config.toml
n_layer = 8
d_model = 640
n_head = 10
n_kv_head = 10
head_dim = 64
d_mlp = 1280
vocab_size = 50257
activation = "tanh_gelu"
norm = "layernorm"
norm_place = "pre"
norm_eps = 1e-05
positions = "learned"
qk_norm = false
attn_scale = 0.125
bias = "all"
tie_embeddings = false
parallel_block = false
init = "normal"
init_std_qkv = 0.0262
init_std_o = 0.0
init_std_up = 0.0262
init_std_down = 0.0
optimizer = "ademamix"
lr = 0.000205
beta1 = 0.9
weight_decay = 0.79
lr_head = 0.00414
grad_clip = 2.0
warmup_steps = 473
schedule = "wsd"
decay_fraction = 0.798
decay_shape = "linear"
final_lr_fraction = 0.1
batch_tokens = [32768, 65536]
seq_len = 1024
doc_mask = true
train_tokens = 521500000
steps = 11173
dataset = "wikipedia_en"
MLP neurons of a small language model. Each row is named by its layer, matrix (up: input weights) and neuron, and shows model dimensions 426-639. Each number is 128 + 24 x the weight over its row's rms, rounded and kept within 0 to 255. Numbers have three digits each.
A block is one neuron, or neurons of one layer that tend to fire together. Before each block is what it responds to, as a language model described it from the Wikipedia text at the highest values.

Description: Modifier after "the". Adjectives and ordinals placed right after "the" or "a" before a noun, especially superlative or ranking words like first, leading, only.
L5.up130:139123129111134119162122171141116155170146124114180185115098138118139172135143151125108123148112099149148166153127123133116127130141110118137150099116164145146152140129096133093101115111133100125138131129157137123111093080143139142125123144177109158101122103135157094145115135126140084101084144102141129161175137106096156118128099140102154141139151106141130148126139138123121125154144118115107103155057136133072112121176115101108155141099115132134155155075152120111099123166154138123138138130169144141128131138110173149098137119129120100127118175129141127131095145110131140128098085136125173139185095152122174090134147122129131123164121147139
L5.up143:129112128090092129130120153148146166145114099113147114088143136109145109103114142087128074150143145101132139134146110113102115138138125101125122130095153124142143123119113069097129102137106090123123101105107142131116092109144130159156117128125123160128113146150123109126135111073133100148129171151116105132148141107126130122163150084118142143073128148106167127150144120108132143118181134128109111093120122122098159126133105095138120150108121150139128139102138124084130132137116140084095124132128151165136122112146108153172084129109130116110086180134094125150121123115131105145149168158139120120143136099147133070136110104125119173175074136127
L5.up327:153158107112145155117090182136166178144142118116110113119155125115124130116124145131142145133105116130122150167149094135123124087130117108124107134111168112154136138118193097121124149131140089061136069147131163068126099110126106102123107192133122093119139120123107114100086101113086129110150135120114157138103114099133103127090099131126104112137146115087151156107121133102150152154122150136111122154091106125134160104189073144111146155106131148127153209105137124076142090148112112111115126130137113135131126092068111149171145118130135116119132117124136146067108149123124155107140172132152146133163110146126151111161103142152120152138166129151
L5.up697:127136119153134150134146119131190127148133141131123113180109131144129111083134106089111138123112138143140126179101097127174174105126099112135090142125145117060148111116159109136104122145128138074118117149141172126132116133165144102132085128134098147182146135168118166161134118155099124154125080072161161134140130123145100141123089078131171108155129087123143124119126155120176145142101136134096168146075150107141133145130125082099151060165139110148168178135127070111139123144108177162153154146130123166143118173102098114129175123142132102150172112119151144100139147142117113115159132139103153154122107117131117121094147123140111156135148057131
L5.up1034:122088114143188098097168159127168126135111128147128110138106167171125128130104129087144079134112137148136177150119119112165122096179121089180109109127177108116165133143120130094143106085132117095152176109106138122136137138144126133107133143173131139125143123089124120130138096150127117129160138162153127160146088115111136090143133095130137098106119168077145134122139075086125147155133092100107099100121119123162130139132085096119127156126106100103171112169103116134146156098135143128144135133159124118122131178134106102138147134106143109088131111113097125127150155129135181124107114150152151082158106087141115119124166114123124116119164089178
L5.up1097:133130119086134117126135195144141132130133119104153099142152142159113169127153139141130113126140106129142161162122104127117125106148112090131116115155176105091129119079138155120141110128108134086099147137101106124119112120135129137101165101121137142120111119148124149151179120183085074124097103128131102196167113129125108111144104120088084144114124132117118171113091134134138125128144101058110099136149148107118153130141114100099166094161105122116158149128160140132133111147122148125191126129168107085138141118142124127131103153160131117118134182126112108126119143145144157085152126160109173121135125130129175115105120090142172162119146108125
L5.up1143:129136061114150124093121119087163148140143183227124136151106109131154122120146151120112107108121121122138102136120152125152157092126116120111121109132136142117139113104153082101115112173130141109139126083109098133114120080191123106104111183099133108118116124162147150169094084135154077133134180080129200128138128148101099170090141136115114124152109099137168120149114127133119121140142139158141144147119146166121132127136100150106163129109136136154124121133156139111128078135149125127104128107105139153131168116144119109144145143152122122110136116141112129097069143081165134132126171145112213139092127135089169132149143127140160168171152114149
L5.up1226:142152093104116135158107195100110151077164163128140100092133147149096063130105121123090116149131158139133128119061100099081146133121101122121151118120150103120119094145127129137117135104124131131153137147087136090083098093145132097117152113175155114163146135142122121170150126158078143165140117090169091162117162123159145140144124113131132138124192112144134135090128143149114160133121107148121105122146108131137120159113117115117161137129139137128158151147142118158134152153125108139138142134120103156119139097113132118133103086088115139080136112120109176109120108134099127173113141131146139107141123152137175081103109149103100174097121122134

Description: Last column of table rows. Cells at the end of a row in pipe- or semicolon-delimited stats tables, such as the closing dash, pipe-newline or final number.
L5.up113:133119138115112128200132129160125115114158135149162130146131105123111109113144106150130141093152110166161185133155126152143111174137114145132112099137146149113109166108071089149154115130164156121120143111121146156120126047173155119134118115138111137142101101129101139097108121100163167126152127120121145143147136129136137107129131126128123135125121128162117077121134086147109126120110153122110104181089149200127131142101093096168119109112073133137129123123160103173140086125195120105133152134119148140103161139136149171129124100095123129144122107117123139095158116162098130101132118173118130146142066134126112122077173150173127112080127189116
L5.up121:115119131149139147146120137122119161117146153142134147096096143100126137116128121120126150102101112177116137123098144099115099166132121099151101113141132145111125161145101103120126110113187147115127118110126109168099151135148124143129101111105123106139160081095116100132159158112122149126123172131171138098146144126103127120154121141135123111110172132136153109104098122158120145156110120174099075147121123131146113126116083092138118127119163103120084139200125091179131126180146139096135131126107108143155125116178095138146128138121097127193176101081087137095145078136127122154133148103147136105130106150108122118127155153107115129147098182113
L5.up324:127106101171171111146154127141120153115143145142127083136120142110109100158105132105152166115139106169129125136090114099125155164163111142157109112119118153158101133133096076153118113123110150121140138132129090140090130076134172143129117112132129112129113105138116151103120126134118143100114133105146154111170138173115109140129132113135135185112119125118140085121132088146163164180119139131105080175138141126142091127136082118151128115116118160074119129162152123167174136159174091095144118133098163142111138128151127136144105134116127110164141127139117138107131107161119121095147149101154132121126116146123121074088154160124115152112134149153
L5.up440:134097104116165131160172135147115133108119138134136118142106136095118148144116144131152174116168102181132160094095148135135166184138113090155115115116136146145121150099075113167146108126150169123117135130123113143101135089122127183116121109127128113166119063111141134124130138138102128088094130145172151120151146123144109135129129115142124126129139154145165085118103117128170174149079115122107099165146125155132088127129112077161132132101113109103088124152137114141171138138122142125143120120117121106140155130142101162115123143119135082161124099115073119106131114131110100118156142128154133150122121163122128104104172154147164170118123169136
L5.up645:135116107125134121151111132114132135125146135130135110158112136115148138158099150104139150103156115181075157121087112111110110154121110125159101123109125095147099166107092115118131119069169134094127081119097132134067141099154133125113112130131117134105151087109096080124137126151085146136110162138158150094132144134126132114177115091107155158155177140147124116144129153099123142122121146147101093153127127131108097119128129101181112096131146078132114135162110151161116126159138124094131105159101096179128130103134135129124125156130109129180141096104090150107126113103134096127108128120092107109125105142129093116114169146111103151119114176161
L5.up1039:117133108103165109159126145163147152111110151148162088135108082097127170130096125141151120133151101178119133099136136155154133135098129138163103132155100122159121125106132079158116126136132124122131136124140086160101158143143129111094139150110110110165153130142083139100072108134122139113164159161141084107135068140116124153125138118133147087130131144143173106132138143178128138126128168107105076142129149137130126160126131141144145113103172078119115157148139117157138101173144149086122134129126146133140124150150122130107128099116140163163150088150143130114139082141151117130155137112070121161146126142115081104095179138134141133116091141121
L5.up1075:134115104145146130206151153163111171105105150108128131113106140078105100102110099133114183112101160150120130095103124120135140170160106126154100109122116103167106144179154114147117139146156150124089154146119120144119121110120109182142127112128096125103145111126141109141142116151107153103141152142163138130166143164127135132130110145153098146151155122124123090129138103124097132114125165139125084184137124128081122073136119108162155096123102135145081137103164112186164108175164204082123096100099101112150121113167152138123148132137108120134129128141074137069120102130090116115143187095172137111139144149111099111084160141103128130107132167121
L5.up1129:124104131073103131175121110169119121132141151130108103167119138112088186112104104110127157098113160132128106101100134138127146161120136120156154113120155142158079150114116102092124109115153143112120128112159120139123183116132117146098114139134159149159145108139138146069133106098130100126151138139135169099108152161113142108128095133138129129146100121156124145111158130141139143143075110147130121173104124143113106110128090135166127123115135073128099149125140109174160096195164155143101193130139127137113131142175098152162095135114097123172162089139112123126107108128111116092152170140183108099144132136093118129133148124130113151138164131170

Description: Word after "the". The first token of a name, title or noun right after "the"/"The", such as The Baltimore Sun, The Tonight Show, the Washington Post.
L5.up283:119149124118122113123111171135128135124088099136143154121109141084141158131139140134116117118150122128067100121141127132146113167099124110181116121120125199136141109156080135097157108059132093143156147159149095129128142165140170146148112138123033129121104088131152116142102110120171103129108123138100165121138082173125128122106100109105115109169136140114122164090131105121122117112124169134173138134102137149122125120150111149123114134111115140119156104126149073146140124103121142111104160132166114124136135141101122174122147112117102162151175163130137118107147149106129088130126147141117130203150127133088115133094136153106169164177130149139
L5.up383:127102130134100180128141146103145130151151192099172174101145156114161132125084138095108132120111120135133188159109130123094165153144124106136117130126149155160136129157130108119145138155108149130116134124133142111103091140142178161147043087131087161083112068166127115134127121121125112166058120175136191149165113114105122123133124155153129125136135115110145134170082113075155145118132133151113124111059153155149080111153122122147153110125138154144131131113132117115101118115157131097105096110121108123149156146111156137122146091125108146141129088140133122130150112088134154119181132143110141150136151133088124120130131137172112163170137151107
L5.up396:134111088127135123140154136126179150120102120125128148155093106129144113116110095125115144101131096164094154157129128169126129135151119074128088089100165169149174108128105095133127130127162154100120127183124096146132121127138131153136134134101063132131104124159111094100103087092135078136123150138137127130163131144106149092115104121096138151145134151149111142118122110102132141167110095127131137126109125158158117136146152107112154144126134121155122146128135094166107138140136130102173101127164135118141116131095132143147128124175108130155151112120132119123110126119121121116132129150151124178142123147100092096143174156092087178145149149149
L5.up582:130072131100124160107106127110141133104157177117146122114120143102181139161157124137119121147160136108118178113144176094059118146106122095116125107147151112150161086140114099180146150109121113094134108181138137138124117159157111115182151133116104101122110114113146143145114143115140115141118132123148093087155141151113136127135175120129121152117106108104151137131131138166121126153127126135129097135155134127126135087136143115093126146126095161129120127140120123145142106118130121141160148095143104100156173087151144130106138142139152090112162162122150144126146154170115138117128146189114150094151127129100115139107121135100139142072100129144
L5.up642:146131107182156141103171153131114139159165132125129155136127130130154116141089120117131089115138106168127156145113154143148094165158121113128100094110146172161176131144136115154122116110134145113141123153130149151123111063137113146129135081144116154118094141137145110159122101145094101134124124132132125119149113141145110080112135125106116118155133124098146116130138117116153113134091106105120150161096136136148115195135136105124156107124139099170158119097116073144126162155180137104160064092133128125152094120103188126160107149175115123110144113092149107130120130115101134096150106134142154148099132133102129070143133190088111123137111154132
L5.up859:140080129146126092134111099145102154178108151102155139112157113104141116136170116144154095129132094115152154117144124127129128089142110094176136114139202140117128127104115123105116127100123160110073153112136138100105110122132136143133115070118101136106106093154126104080135115158120078137149119134119120115133149129139129089141162138102145128160122121134112148151124146080144151111102129136095147139106150167058133125176140154144143110088128145074141119148142104168123108154118131126205139138134112117126135104116138158158131151124121150134112101117150121107101141110120153106136120123123158116144104158120138116127167154086135160150125114124
L5.up945:126141127120088152143134137139152149120084141138145154113116111125140169168173119124140114132163091135069154149154101115151165125150103093114114132143132129135129168100041136102156132092132095126118123158134127094115095100163150095119133152129091176114129112115142093086152117146142097161126105050135149157164117090148162131144132085097157161166172120131148153120105133118151132126155111159118126100074151146147125136117157138126146110122117128136117100138135051129117149162159133102152158115113120146100144109081138141160097125096128135181146140123156141095134159107137123115164141163105150158156088125087181119089158126112146135164117141182
L5.up1066:134141119096125181135090138100133159142164146105112159116114120168175156186130144122093116161111150125123170176116163117140132132125116054154126101132106142129156141161106118126099107106131134161150127193157115148129147108135112123180110123128071152129104149121148133157102144134135113119052142137154131112153124148144128080174140163128123112110089090125164153133099159128098142106116148131131148136138152165121139122108132147110114122133113149125152129090115112120108120115157117088175107096102106140122090133109164107097153126126089068127136163115123125129151127137137135147171121138079131091136114166140160102125122120087137082130093148141

Description: Words inside titles. Content words inside song, album, film or book titles in music and entertainment articles, e.g. Heart, Time, Please, Juliet.
L2.up489:137120151121122131121131113155154124106134195135199146084140112124144106145129134157125138145156173138167125145139143098060153136183126104144117128131153126108127135173123122150147135086138148132100135166140137150129089157143149131137149134136120144100113118115126119125158142110138148120147113120154112131176107123100129132156111148143135129099123127119147121122128214119122132116122142130102061158170123181158103105098111172102125126146091141129162117132153102115125099115138169114168116099137097067143131120144140129110085104087126096108107150128133130111143193115119101126133112153126174127114116158098135130111134155099158117130116147126
L2.up673:129133143119152127154118178135113134184121154112127111161123107073171130158173134138137127138114121138136125094135098124110128108140139101154137115141130123160145170153097105129119111098122098126113122153121098118110130118159146156106142126124100109098125113129124079121133146138153168142121147123162097129147143139071160120135117126130147147084160139134129119131134204092119126128108156153111108127134145178124114101090129110093076107125062162123122127051129132151132106129153121145149082122120133131100125122163117148115107116154131094112160123107202129117170124126166097114135104124104164112142134133115114107114140138134139146124107143156

Description: Stats table cells. Cells in sports statistics and chart tables, like dashes, small numbers, and column headers such as GP, Pts, Goals, Charts; also sports recap prose.
L2.up108:135179067111118118149139061113089126131163136142123107134114098113143149117096150159100097122091121136073119127112140115137089105126106141113125151136110120145110138099122161157145142122143129128189082140120111142094110121104137093135138098113150161117125153094138117093115130084119116145142158125109140168133085127135094179152115079109104180135147117120122125168146132142147135142092121159151172145180147135087121134156190133160137148139146094129125134150165126185147148132165126105106087130118180141154090127120110131138133152115123134168132153163160170113175122152188075127158122138107157119109121113087139063127125124096090149151134100126
L2.up484:120090075103106130124147109128104129101144114159119117152157121134094135151098112126080127136108075116145122140077143135134099107141121157128112126174137107138076162073115125144096105123144132113179125106073125121110131144059115105144113121108161145118125104087157135160125127071122118126135130128113146132138136094123119170116126118110126149104166168136094105150141095151183133138127099095163162140079124176126142157139140130077133131161134114143145172101161098165119122181115105138119162136119132131118108141131134171136145125112134147142153137120135171101111159139155107106142194159141144118144158113127159117133154153166102147096126134156

Description: Abbreviation periods. Periods ending abbreviations rather than sentences, such as initials and short forms: Thomas M., No., v., B.A., U.S.; weaker on "the" after "of".
L3.up12:133129109090114140095130154123137144094147135143154113145115164132143169119163125169121132137152106128134125080147150115145101129117123114132097146131151129154110120144142131146149131159114147134083146086089112128125078130137115123125164144134100145119121106105109139179135119122132113110162200155162102126153155128140127139128151154132102139093197132055140095108126168121167111163096121119110099099139149129106070094119106112083163128137117148109129112131083104152149129116102139113131133118176162102119171098094151140136115106130144134094089119128114173137116130153120186119150149151160158109131113129155154148078124142146109105147130084121
L3.up522:125117127098169119100067158141109122101162159134150116165106108127101117094148081210129130137142133172126135118135147103122141124085089132153127121147132112092132116109154138134149153117143113080132122106116139132115112130152151136111166172117100164102125140124097101132150121132144141101165129143130115160126126156135121147134154162108120136121096147077140147133124159115130124137075126148105132128166137111116096111138139127124116135153137155117167132141046118122152123145131129123173139116137141160131167117162132138127158133173139097112127147118106165147141133170082166138136141140114135155086124131128144120098158186138090096148149090115
L3.up1080:114113098141135130118122168129130126157139191109178134143104104074164099119118106134108122107095127189136150119139137136149136101112125149130077124083143071143124181133137115127090132169125107140127129165152126163133130144103105088130159138137055100139118114150145101144133123102099161102102115109105126126154177122130151102133133154140110106190146111082139143112089165131174135148102148100105153136100139136115164116119121116101153121127126124076124124167048093120119176154125141122147148135159133139122092141155075116126133170147109150126147152173145138167139094122173120136131166144142114138119129122185129123143164129116102143148131127132
L3.up1096:117111128134105116117146167117101139135186161117145113168109160140146173140155106155150125136126102146131165109182184133140084161143114107148068136122156147154118152076104106174106150151107132114108113127156110111115124153155119127143143146118088150098137128127116115131144132076150118078123137121120096109126097126102141150148133145097127143111130120099132129116106131140144120161075152144105087090127150140118119101127103107104123153130112151110149122142074102115141179125137129130186150137137154112136167079125159137106133071137143109132117099118156143120159159169125126117147204140151136108107121116159128137076149150129121132108102082135

Description: Temporal sequence modifiers. Time- and sequence-marking adjectives and adverbs in narrative or descriptive prose, such as later, earlier, future, now, formerly, next, and also popular or current.
L2.up4:147121131123128104191120078145116148149169140176138122091156123127094179161135121137115156117094102105150126149087139105076164130131117109103112114191164135173085153103146145143087130125168152141120088173125152130122107107146109175156117140113184126115104130127155113111151138154120107094111116160140150136121141107096081139141125141080129073100107113154139097108117136111125132152128151163101097090131130128155110149124134132128115140123128134120146124113155135122159117117106144135179126120189159114132111163126079108170135120101109147155122112132168114116101101135140122135139130148131117111123095147153161132131117110179172139147149111092
L2.up325:131111119140130089134148131143157132127111121171147108108151141131100160134137151141114100117100102115127099137142124112113140087088113100136053094153134083140115131156174146143138162084156163124145115203129114113142145128162128109114135115148159143120127149094130134160124122157165116131127110130185145130134113108126108123151132113085143080163074119154131143083081137108119108165150132169097109152112139113139120179148117148154161094123116151104123094080171125136149081126112172111118119134133104114108146139110110078141148085137150123131127140125116131155111082173133167156133160151136155142114096132134142118115111130142135131091090125174

Description: Title-cased name words. Capitalized words in the middle of multiword titles and proper names, mostly song titles in quotes, e.g. Gentle on My Mind, Awami League, Tower Mode.
L3.up788:077102117128170141167113143154173150091186156098112166112132109126138084159092131163063139147106133133142124146112154149108131107143115117149104116160113132157184091144104132139124132122170127147130140176193124144116128123144133109190132099092174123141155122138122138187106163115148129096089163113154094145187136101154132130138146148155104118131144099125136109134141112115113156118106173115120105133140153162132137111126102113114135102125113124147126115130059118165125087146081117112110142106145113140157113101128109124125120139134126122108177153135148123095142112114136114119119121149130146140142125174160136143121128146119129098123117106115
L3.up1073:125092135092120159122085143163137131174126151136156088094173131135161095214130122161134174123106164100156139139134165103108126122139117104112129107154120119154152082143177170143168117098119120150086082141132114186158115112181135163119150118118168162119124144087164151138159124137141140156125152159107137151094121119085119145138176162143096098114160132105138116086137157129104124129108088131116113140166126135118109118146148155124152142111105171108118121158107093124099119089126123124118142101146123080089118104111094119111131129104135106142118125133118116108146142165133113094145115147138170146121097121120135154128141145116144083124078181101
L3.up1143:140105102122086130116061132099163120108158178140138151092094121106107128121141131182122128121137142114134117096117123138092139129144111153152159129161102099147093131120151102138140122127122129201119129175154116137130121150144139165128111150114167165116140093091153121148136117161101117116135140156127122130135148134129130155146124158170107137119200052126124115106137180132123118102105124157117145092181122142078122149111128128137124114164120127108099126106111087160147150117091105080193173126173129138154117082111100121121147082164131138115119133135127170099160114136108123100163093157136178116131148138094167135087137194099093110149106088119
L3.up1250:133084140122145147108077125151123161064098167119188135101120103108162092166141114133111083127119154135161102133132163161101154121154108090129151092162163120112119040182165131156116103112146131139118119152137122078107125137114128158167132124132164122134125161128176092157136125108150138117127136159167134118119135121124177130112137152165135144092113085123140151138162159128122138092142125175125089105145141165167126114135107126094104116151112111130121102133115133137154129142091180123118085106117116095137111117140101127117097117118162091138153123154115128085119141137095083124124117161128128147170162184141171095130142112112145173144103122091

Description: Determiner after preposition. Determiners, mostly "the" and sometimes "this" or "a", right after a preposition, especially "in", as in "in the", "of the", "for the".
L5.up209:144109116114109152112145153065108165124174132113118144154066141124129139183166147132127107127147069121103136099129098093122136154151121136114117133110082112136147164132084134131100108144133087103122122151093148094120138146145091125110129109141114153151134151111129113115109126137087123148124141135143121146129119107097153143134157142103136153148179157098149133093166108112134133160142124149111122126108124159087104105150128172128111136092144140108114164127122123112152170133081099120127145106071137092144137126118125124132098123160116128169183113132085141139138135085122097146124097169161137106122122163177147099116183166127138149131112148128
L5.up312:136124157145101172166121186154102150124137113095097100154118139136095203109117173134117150146137117113151133129135168119120078136104124154089122125130141174132145137160120135136162145136120148126150125118125144166125077096102143091128078124115145154125128143131143099184133127093138136131116132136134135140121109130110114139170118102122116156081111136080127109160089117162136127177145132102152109080142127115144154119145137127126161151098118105144130153116172119106143120131132133093131137162114118141144095122126124093098088112114128129174121140120101112120116171179105107168166076110163135083096119157129166148092100128140116135127126158124
L5.up354:127089136110139160133140182146102151168128130110099097161117178111144187124137154174117106140158101145166167124159130106156082119152114129143118119118161116137115156103132120152128126118087117122104165134117178134117136161121075104149150135107125182109127178113123119122156106118116147123123120123147112116090123111099132123139106121130117141111128099099163113112107091099113113135137088127095122097111122130118145095153078070132159164106098104130133125095131129120147131106137133102146127145145084126132144155121154107105116126117117107125150139103142128144105143141119140133164130147143165069088181125151159136075125096168106087124163160141
L5.up372:148136109134120133169152184112123122142128120187078097148127079122137138153132123139119113139151067115116159107132121128128154122147105157085135120091100122119148130154088175173085103110157160073127130126126133145117097108140136141144130113137109171115137136106100132142158153134126118151112099079122089102154078147090153168111123118091117146088100118143127163155099111150112111192161140136146118161140124150125153135117146088130185130103085105120094100145127157140104145092130120094157116104095130130130169069167155091121077109142135100130119162101111123116143157124107101146125132109165131115144124125089146112101121105128137130086081149157
L5.up634:141114121115138125139115107125142140111172102151169121144117100189102138187132222115049093120140154122156115144151150078143122088126156105109131114125115147154128145116107107130112076126108110120137156137079127154130120141123119134158133133149130127179141135106119137103121142124120148092115134103106119132140109132096118163145160098137128153162119148094131152154116098096103123141129086136092120121098141128098168118106133108108127161142110131083136104152134110166118120164171145113147188142081154125120110126109132130115112108135168115095122135138122105153091152078132134110169130167111135129093128125161164114132108136175148087126140114116
L5.up827:134114130122150152131180175143124123123114206115144102154097118155117092106132144133092135141128137135173171112142117120135128145130141123103077083137113113123113141120134145150124106120160182089094132129108105134126106122130141146136104079144110185112108129133124136111123132114129146114122097117111162188166148098158096114126086103118160113098170142126121137137109086125124129161125117165097160143141133137124153161126155057120179125169120126118145131108134131121147141136135190124142105147170100110144148122108130068120141098093136096149125108115162138139146147154080106089129122155093114112110111153138150109103162176126113134119146134137
L5.up993:134098116139131140177131170171117129107106139117153108102120161121143132113144107145140140155137145117134136125169191140127120116150117108146079128116147107145129136085119123145092136110155139149096138128110103181121096085139121148143156137092127132104118145148156114159134112096114149127103120119146063196222140092118126141151112152107085155142166150107162136128133099142113144134167129112140113094108120125075140109137095116099154137129086093147140131108137119097166117124143135092137139114160087154158084113171114137144112137134139129114149152128141116106145143169125127126139115159121130146116183127165156088108171116137158120118162123100
L5.up1074:141122119089135132163162188106179128188118161127152115107121094123156164175122099124120096130150116106090198156158109155114112138128077079151122137160109114146141124117122136114127116099133101104135099208148141105113142096163096120158137104127074164155103119100130143121112112112084124140082120127173102126132105150117121099107135136118106143144109137114147127120143118158205127158104112130142144135095133117139164067166085123104142145141112114127108147135138147114127103127119136105136121117138136118126119118121132104100107134175082069122162114081129125115117174143105089127146117147116122110129125158132149079117121163074156122120118146168

Description: Articles opening noun phrases. Mostly the, sometimes a, right after prepositions like of or in, especially in European history text; also name particles such as De, El, del.
L2.up219:141136082168132134156108152134134141140182100100148134130146131116146123163184124142136164122153100159129128118181127135130096061102077174133126138110085133129152129162149131140130158103142110139106108161087098137124105110173132123151194105127086129127147121078130127115144129107119111110099126134144136166132132127143072125152147105109114129139122158105173097115174141136158142136094096130093110128115127116142083130106139129139151149116120131122114100110135125131156144138154146111098101128101189139118111159114118102115062125128159123148135120113064119123113119159116114132153108120128146077106126119148162113064134118140139173139132144142
L2.up606:132174100144135085116119167127151149129138134113142129113109125092226091144148116154161082130168128161093163131116149142144078128118099150167128114109049146153152121139109133156121145122126120144113105138116126088108149132114127097107190072108109145096102119112131084142180135116151143086149135125127115110157152127101124118104121119129165142091151104120110147079122098111116152118091106114073130100119122129108104116134083091107133154114130115093137115091103122113131159121131134113143076111119147125158142107111150067106108089107119111120160131134099113151154129143083125126131124125124141103114159129169144106123151142176159126103119134173

Description: Table statistic digits. Digits in pipe-delimited statistics tables, especially a row's last cells or score pairs (e.g. 7–5, 3–0, 9 |), plus some decimals in prose.
L3.up467:135163108116119100147122129132116138125126080133142097122111138107159089100135124160118170144134109145107148114078168141131119112107117146086138153142132182147121117162114135122155180167154114086169154099125124142099144101106116098086118114114074107127125111145116131119139111130107157146128125119094134119151086116098104184087083122098126143102120140106108112129114123173159130141094133109148084165144131146139112096127089145127126102159113091103087149103121121163140182116107161114112096128106153131129134153136127145154140138091100091134170119130146159102142107160103093105151146145129141117139132147129121124107145157091140147119176158132
L3.up755:119043154118099125119148134159129117114127113158098089176162145120109115137111135148140160137132093124116105138098092133111124174110136146141127180122111139118113160082102117159145124118095099150114141177163109134123132132130144065108112130108123134103129095106139098139096128119142142130131159175119131129145142140161146118147116139088107141074190065135124099041152126134156127148154136120142108190118120149097108101105135148124080118121133107091150154134156099137130135142136111132135116115116125088177106113128141137154087161136112140118140122100089145117128139151136147130153089132175127098160081144120174107141126135128144133172132138090
L3.up792:128083136120079107115121110134125129074147124109120143168110161071130126098105109163152176121115121127094106130114091137107124124148136175139134144130136105107110152149139106143137127158120115133144158129117117129096146149098120080092105138119121147135095105072172159140093122118121124125122138150158152153153140100120156134125072159116108142097181081108124119066164095166145135193114146141157127127126142129115161148148106108159132096112123103083132163122173131175114149116121116116112147138122163137147096123096119150134152162112115077147161110126137151151176094149134120122134123113137119118145155126136172111093143104099110132141102111136
L3.up823:145130093113123125111118105152131131146144133166133114155120070152149183174083162163126152157125145128113173110118094087140092123131110135127124182122095165145112161136135118127149091131124063096145136074114104121104123107121139061166110128122117140108130119131097136158121109073123164135149161112132133108128122121123126131104130149149122161126169106088152132121151132146135128211077091134122140138109126163147127143169130156144160101168117109117146164116112120109143123138118113127140129099135186093154150111111128137117071131150141161097139134097106188100125116122159136138143156138140139143112146151118130111116126181120096135096107128164

Description: Mid-sentence verbs and participles. Content words mid-sentence in descriptive or technical prose, mostly verbs and past participles such as performed, served, lost, cited, plastered, plus left.
L3.up234:135174115106139089127140133132127140125115095083101122085137135131147145152165142095128115133129118142162124124080132136078143098123121098105129113156125107137169073111162104117086143122147129121092120108130142113133113104182109129179201095057137085126114129136095114164106162114130139125132156138157126137101136103078102136121103158122142149140105118105142085136103109125166138099112094161150109088133123111132134155138159174107112127143120148117127136159141102121133168152132124120134122111154153096125124120106104125175116111151121165103098139164126118118131105129084154135160137160134099101099109121153152120156116130063125126136110156151
L3.up279:165123142114121118126131167131097127130108122122148105122123105134133126090150117110139131123110112155131126122089090149059154118132084109135120120117135145108168098138147155146124153109142097112099120095102111123109119098154168154144163154120097159176115129144153127129125143135143091163111103123185165113145129108110131119122091143128115172109135099122146109140133104108134130115046190062125119119120124084129129130088099101170118092097125153155162141115123139104168145157142168115149075132106141137110126124127141100126083107111141113104113114113147092115111153132148129067152121120123164156108130137147136130107113116166107130115109099151
L3.up426:104126156117118130138122187155121115155129127108117149158116118159108104147134111148150215158102123129097119112135089133101128133114106095124076128128121140090143123109125126134151139104170119096109133112125135092122135114166161114124178114166154145138150174152128146107161154130092106111121155112149133154142124125162179111133104128148119169123181079110130134111125136135124117126142131129139134093131144118140158114094108149151128114138138101142121077160125108151150130117128172114133138125152142140141112096125158172125129088105142097084152107158097133127147130143097132133146104179113072154193096159125196087133110102154123136153129106095
L3.up1061:126137137119134090117079183127134119110165124134145125142142114134164096128155142097131159125139113147179119119118101145080110141124111122184151183156157130085150065124098136122152159089158102139097111077119136101134117114166145129172162139114098156113125112165140102129137153135121136155125155128188112143128173129129142130134100144117099171129119107111157110139105148117132109129107134105102138151154140105132128081121105092125148116085136157115152090121118095152146120106141159133143120129127166103127177094062129164132113086150138146117126117104136100132130121164124139134149110157139137083121109102111123109089107132169038122122136170145